config.yaml
activation: "swiglu"
optimizer: "muon_variant"
beta1: 0.95
final_lr_fraction: 0.05
batch_tokens: 131072
doc_mask: true
steps: 5317
MLP neurons of a small language model. Each row is named by its layer, matrix (gate and up: input weights; down: output weights) and neuron, and shows model dimensions 160-255. Each number is 128 + 32 x the weight over its row's rms, rounded and kept within 0 to 255. Numbers have three digits each. A neuron's up and down rows have the sign that makes its largest values positive.
Before each neuron's rows, "fires on" lists the tokens most often at its 100 highest values on Wikipedia text that the model never trained on.

fires on: "ed", "d", "b", "r", "ber"
L3.gate375:122129103144107143120128173141115148116163146136183094148125065151253168123137121122124124170154159175050112132153137195082119133129126171187089183157116176141117154128166096135122126141108156132077126107115152155108168111183174108070121107151155125149092133111110170134111099110146068144
L3.up375:127131107123165160149123128048101150132145110088106125116100153156170090077088141148144117107170121163150117111127124130130139130108143157200102143112135138133158092111175162144173061114099115111068085152058121095084113113114159132070087151118179151115180104121162175162135123160071132173
L3.down375:164194144125105107103072116168168148143131133118097167183164179151060177123090155170092123083134111167203133117165106083102169092072139141152149141174137138131172118100099131078130056120141158182094122106157108091159182162169135143137140129139118140101148115133164181099092192153160129197

fires on: "i", "n", "h", "t"
L3.gate71:115074111095119155135151135113136115176192147144138135068168157099133142122146117134159167130136088162148142110110104143133155137125147126146146094115082114109124122118134125130148137106135102116169144185165117086090151152133128166049032128137153169149090081081100101181092129195125148207
L3.up71:111152112133112083097102135136124085156093114085162124134125143158112123123160121198148120233151031154142118120147105058168104111119105190122173107089114126195159093167155134143147202105097204125151123146115093135109108149062109100124089139133112153155110138156153136130127095151160129113
L3.down71:055097113153182114169138139123169104142138096179078171148113138167101103145132103118153144109133125131086156113128087130123166171119132147175113124123118111079099120127118117163126110131138110127172086154098138148074155062167132157166196090160134131129127153104171144132167188141174005125

fires on: " of", "east", "west", " him", " it"
L7.gate983:071161123129097210146173158106166156109137096089155042126137145082120132141128094189137141158125184129172184103117150137173097095093123091130222125150149143102111130161198169046082145101090078169104180098156141175132160121131118139106173151170069135110160118137137142185106135123131129149
L7.up983:067101145081112171168134132157123105122151117164154125126122070152149124099151064171113082137146132089108142128075111077154104099152134124155125150143114165062101091148111157089059131121132197158181160108102095145081167128145138145060131124114133112183128115120111089088095123183117140084
L7.down983:139123126093100039117141083117029113159144129152154171150149157104122163194119127104115105137151139226178133097148163114097200091183134169134180111125137129164193118162094135142163168076140147132146087143207158157189103126126113102135115173100169121141159119154169094134134172170114123117

fires on: ",", ":", "-", ".", " |"
L12.gate206:156179076132143169070136114151206145145092172116176039083039133134112116156109117143142134163163138086162131095177156138159110217131146133122170093182137130118091141091164120152062120148115138104121070107059045131118097150133133110110074123207149117130150097178091132098125069139123138142
L12.up206:094157130113128141102132087129158132132097131100159084087165120172092092105113087181162095132134117126154114180142099132161092132127162066134134099166138179110118197127131139096093154155072120121142106108176091091152171160142114163100188140113157137061159108115099153077106139165118102115
L12.down206:066113117130148131097120101124168140116121160123118142123138127168113141144166073113125138111130123120106134148255131089118116175151164130138122153127108127124097138185130148118132115156121159150158157119111168128181119092094115097138155125097156131140149131119135097128152130126122118182

fires on: " dis", " Dr", " m", " gr", " Frank"
L12.gate300:041135093147091085086151134120164080107089093096128080109128111071161157100149148121114184058084175110192086104174132075106117078117103173071085140103088113098097140116118146126131093118158152091135156184115144106126140146104070166206101121183116163141154118088154132127072159120167130077
L12.up300:138129176146124088193168080121125134149095109105175095164095080123167138111191122150151131116165099124173108111170118112128081092120080098101144202092095124099150114077131100198145134119077144159166128199149165110161154070139121183116183117086150106124170122132121079129074138175160119175
L12.down300:163127085103131171091094152112134134137106196082088077067128083113086095127153146127143129063118132191132108104132181084143080111129140167097125118153129127093179050159134106136130120118124083131138134080142153124142151079072113141114154097107234174151177173076098112114120136121131143090

fires on: ","
L12.gate174:149129116164091189094157174178098116130070088116161072074106118139180156109106049114141104126129132168147162140139155115146140191105124149082168138169099148134138169155157079105070122092105140104124080150103141139138143128139183183080089188109103143115143139065151109140143134107131114126
L12.up174:130187131122106138079192128123104174109121176169095129081143159125122104095105070181204088157150127098136129108145114137071120180111170054169154141149104119114157142152132182136063127143116155163203147192198168078172131136148129129058120151132086149150072086128097125151118084113059140167
L12.down174:144083189112086166086097149091120112151122064122159067105187127124138175146123095166102129149143095152141120120106183063164121151114047160088110105133140184071166188105135066132087086173117140077130100125138135139172077139112131122127119141110082083110109139131108157144145108139098107121

fires on: "ic", "dependent", "ical", "mate", "play"
L2.gate196:117102083156100165174120188124118114097111155064115191115148100074138155107165206149116131100095141187113149124129071169170131131132136107125157211110167143141102078179150147135165117182171150079081146131160127080157115154127181110162130124073056098131120116171103149165087076134133135137
L2.up196:117152091135140142115114126178174099123120141119117152127126123152138095177149088156150122150043158105158120154137094208116065064086072098122140143149154162092116147111105135180127165146101138090114156157146134163121107140146132082084152090117118139094122104103098113156101200123136157156
L2.down196:124140197117125140143145121073128090108164114192159122127117131152128152052152162096170115076212080097108109113111111056103176143132139111178139105084165144156120134138112100111057124122133089163120145052115161107096108092139162139143134170164125093142100099156180111136172093182092187172

fires on: "ic", "us", "unt", " due", "up", "or"
L5.gate432:132210115134098151157113126123117150140138196094082127082107080179144068178065143173139124092160095120137125164144129143181138129115135092168081120097095133152144154138175060145065148153115105119113207150126148136144097094146094069148107125132167118120118164073142091169127121131114110138
L5.up432:161123057131126114114158085086151234093106150105113117113092141144152182115077084145093131107112081087148111137148093124139104205045103107104131080106148162087088157152085108188144053153057112133157140114113157130082108086139159103115122127130161140139080082108095134157132158122143046110
L5.down432:132069125112114162140148158099098161171161092130200125074147157115149085150163110124207160172110146138168105085109116130088117112094155109117149124115182118111162061115080109106116084129136139120094079132066176096127156120052177156152163115177090126096113115154196160124099206113163102131

fires on: " ex", "in", " Ex", "In", "x", "ex"
L4.gate173:172115101122166076052165103130161120091115090089152103099121124138126141176129135048130107199129130088105122141152054111132085136116094174127122066138171159116079180120117122098148134166163106164130166142146111093130155120161088093078081069138073152100096104108101152136180173141153142144
L4.up173:129134083090114079072162128123129066188095126109117130123139098101163120144189126119137144151150139121098145103135125123143124166194151116129127101071108124135113136148121167157104130131120149145153109102120154183151108160092086089077079177105068161174112104152125107134177117130196124218
L4.down173:128184129140117108131063118155122115150086105127087120099165090174164163137092162203107134184096175105091041121132100117127138122166181102105096096126171108166109148120092078139167101122082112163182138183136133119093152119158135099127121101062125121123113129136094136124146118197162116063

fires on: " to", " from", " be", " was", " with", " is"
L10.gate451:118110071132136128099173160165126157179168161161122183104156066121108111133116095101103137155125098106169107167127165178058133102096104144106198135164114154130092133114126078071097107153081132139163139190118166149171112110126129123153116091143157156110112099163160170126181088095162114162
L10.up451:081115124133110123122153151163086168080129147106148125202097163126131095097135122149129191107158134154058128114116173174074065101099118109073110103143126173143130110148143135074111155136116117136114124097125080154164077123127109109104152128132167211080119131151174170164161118164129109015
L10.down451:115158141121121165146115134117131103097115172117104166106098117128156128133108136080123126094087124132107156186115132145138100095173074149100166105140171127103095136139127158189123140193112157117114146105060138132070109177171177042147144135117146122140133143152163104160135118104069093102

fires on: "o", ",", "ig", "ri", "d", "g"
L7.gate15:144060127156146090123154121107114129110175157112179172132086115151187142157117093148141145161123147158166082132088118126144134150094139175123124112119131201135061076127154158089085133092115133118122084108145105200144097125162107165049117160121129101151151176114097151143114067170112035118
L7.up15:115106120153099094148165187142121170139132167180105140113114135180145146116140094219205118137129154094121084149105170151102168187068165101128127136125154113138148098119103119116124067137100124094120126108095123115149125096140181136136137118149107128186099122192153111103130096172123107126
L7.down15:137146140156108134150117155147150152165162133141177137141122180154180093156118085147125132121152118133116137169131106127079069144131164114153148196171118086067133157094136175110103109134134124127109082107121096126111122102077156114117078121131151094103142129109109143136138143127122103073

fires on: "it", "ic", "t", "ol", "re", "ip"
L9.gate662:168189099188112135121112138132121101120182191089133103158142127124116151131137066152186157141151105084152075099111174127128100133144109129171090161083081203104138131220120146107164160109154098124127117131139088101176156137151093146086169178154103131133102118097163108103116124184065101101
L9.up662:106143120144161141143173195171096116122180170107127068109180175124099078149116096172098120118140113053108098135144130120156104132189165182140133123150160106043123146097124157047099146099159013078085121093141086112170177139101195111165116122117097117135170222123160150109086143120100114136
L9.down662:093126114087156138120106125082104092128103076093144156093086104154157142155125106186167161139148171084146155156143118104184096158084124195086088097167131082093146159107169141131153124121198167153108148134093134151187139182105162173123119145185099149178170185103127082146096142090077075104

fires on: "al", "board", "ph", "ol", "com", "om"
L7.gate588:126130093042137178108150162120149149083120106141157188123207098141164105113125148128160109177129148143125103079164119192149140134176115147113182136211173164124057091126130150146125094106152095138100143134138098135178114170131110173158137158102146089124132112148045189168165126121163175140
L7.up588:109125110129095117163142127111125083085150134180162105116129183179112142155138129177123100156099112189074133194095118128107133151113093131124114153107120061155101173173149167171100110140178139141075154163134103117141082149148110106126120150138116135100134123135047090158191100160087097068
L7.down588:180198192115133087137156128121112109103126164087126116185163158113152122118093121152170089169179121112136088130147135157081130119119127128089128105071166135151104106135133178148121117095115137130189165106065167136127141118109141150095187144127133108098107112094164059090086145138112154143

fires on: " began", " of", "ed", " from", " with"
L10.gate583:121162081112108170131120151172065194115110179106139184120123109109130150136132089130158189063120108119077125154080109165124138185134112170135170080135071162098155142165150099116128143088148155099143126207159053149168106114120167157114100084100183086166145142128124150138144085102130077082
L10.up583:165171134119141128123178175122068143141128158141052174085147140139140087194094139086127141100161034106108115111118123203090129177099121160154141121128165104079117115112099111116097128143082105104134117088100077161098081137115077119112132148134153126155133092132162129113147093120117165064
L10.down583:138131088157051119109124179170133170111080133121134096150141151152103154090106108039103140159110075107090170175092124139187165088106082182065177143132111153115153177099113126117126165111137110118144117152156041137115107142118143131137111132112133100151127133131096183148144134116182104124

fires on: " gr", " Dr", " tr", "ke", " Ke", " Tra"
L3.gate539:091126140152150166117103154178189097175122123135112168137137058124108135122123133170113117133148201106119094113186125174214153127087141141135133135146123111143100111141056136186136085084137140161107098138118090157108126147173144146143110169094092174115193103131150134133080074127148147131
L3.up539:126093114096126128113134142151190140196121081127159160138115096188116127091137104157098110120121126096174074129184156121113106092124107120151149174173085056131125077099107125160166138058148110132098099160166115121114170091155172130125141143111103144132134122179149161148125051175200126139
L3.down539:104119136183187168126166123128197100101086129130083057114129100034122132145145185103126120143146163120094073142141153112116142081095058157116119119134129084114132169149107145181141071168179130164088130101136142099197145160152188107123111134146163144134175130115132122152071098100141117079

fires on: "b", "t", "d", "p", "h", "s"
L5.gate504:105100125105134123109155139110109120111108120133121155097112178119200122088046154112111180160156117154058113105064169081185168100091105176148111177125173160158146109158074139109126123152096076157131115157130137135110154123176214144054169114107124160130087068121129127085075090101152135073
L5.up504:095102102111104142137109111128106182136113121105126121176130231142125078108137178117132181111121129100124143126108128120189115134098103155099121160088070156125024136112056173190144102170138065168131135151119114153099117098160132176086163112110205123129176168102170113083145133172088123170
L5.down504:212205138063139113129086113139151104078119133087134115123141112096094104145171121146136093126163116116166110134153125129117133125135135140173123093219122123148203155134135066133108139116138135130134119141157128112115152146108047147178103174099133172084061109132095100157139095134144136079

fires on: "re", "n", "o", "com", "ic"
L9.gate980:049073115142077109063135133195122130146192117111133059139153123154137127166142124121129146144098171113120159140119130217137099125065133149139117140128091118107164169170175112135144152148203134165126126116147141133105121171153161084096105131139065084100121114092170137142086170102162077194
L9.up980:108109147088153125110114213156183125110134168115123038098122137107150093170124090175108166129151165136134173120111075125142111108170192134082135131145183117143093077150113105096113158085129135144164104072137116132137139117063153119096143134108107079132127133148107127166102169116115147148
L9.down980:120182149076126107158131191182124154172113133154115122105116140188089155159089110146139158173083184115161134121066118141136138200118142146201098061128127169080183093155152144103066104107153151124094106083139085124092120147115129161158165096129151086123173184121167148109111170079175140154

fires on: " ex", "ri", " comp", " Pri", " Ex", " the"
L10.gate811:198175129169175130120132142141138115161139126083111161061119082135100131104167166111110072160144165138068121090154207108155098084135128102125133108154129165192136127065141113114132144138195110158147090157136149145158129167158110135077093087144061123135147085120083148105135161114122141129
L10.up811:121149178136152102075183127078117147134114106150103148133143108147126129097115126189176178156093136168150123161138079161138138144129149122123137146155150138120136111116112081147067149158170111091116110124072136122176125125128189152114120146095110134182116078165095149189123126127154156187
L10.down811:152140113102085133172081138109116102175141105144100145130132126154110181147121089124117051072142162121116163098068172164115140099172117108155110079177111165189098117067071126120132140116139108176093099144130117225131109081123148117106078144124152092148114125139142116101125162143140135152

fires on: "ward", "ult", "mate", "w", "play", "time"
L2.gate545:146094157049094127076120125069081186124177152136074076072110111153165123129135146043143142106128111149089189123132096117191144176109056143096204196150114162106102093161167100093124134182155162118095116088149075106133136177134090142156126104133166096102158084168190160118080082136110125123
L2.up545:151141090157187129065114125084151134101156173081130124125125159127059171140108161139159131165102166158183127114139083151171089099084099165074135104090154227033111093102111130106157076204162182124163150142184189142156124124145101101198156111130115097106104127172119116108115116134130079110
L2.down545:127088133130075153091099108115159135168166123162119157122120144139114130097097136164110110104169061148148089143140134093112180155083112160117121181126139170108075107164114200161091124069122147112099082137122157079143097130136106077160179120171119085135154079155161149190173123125105145148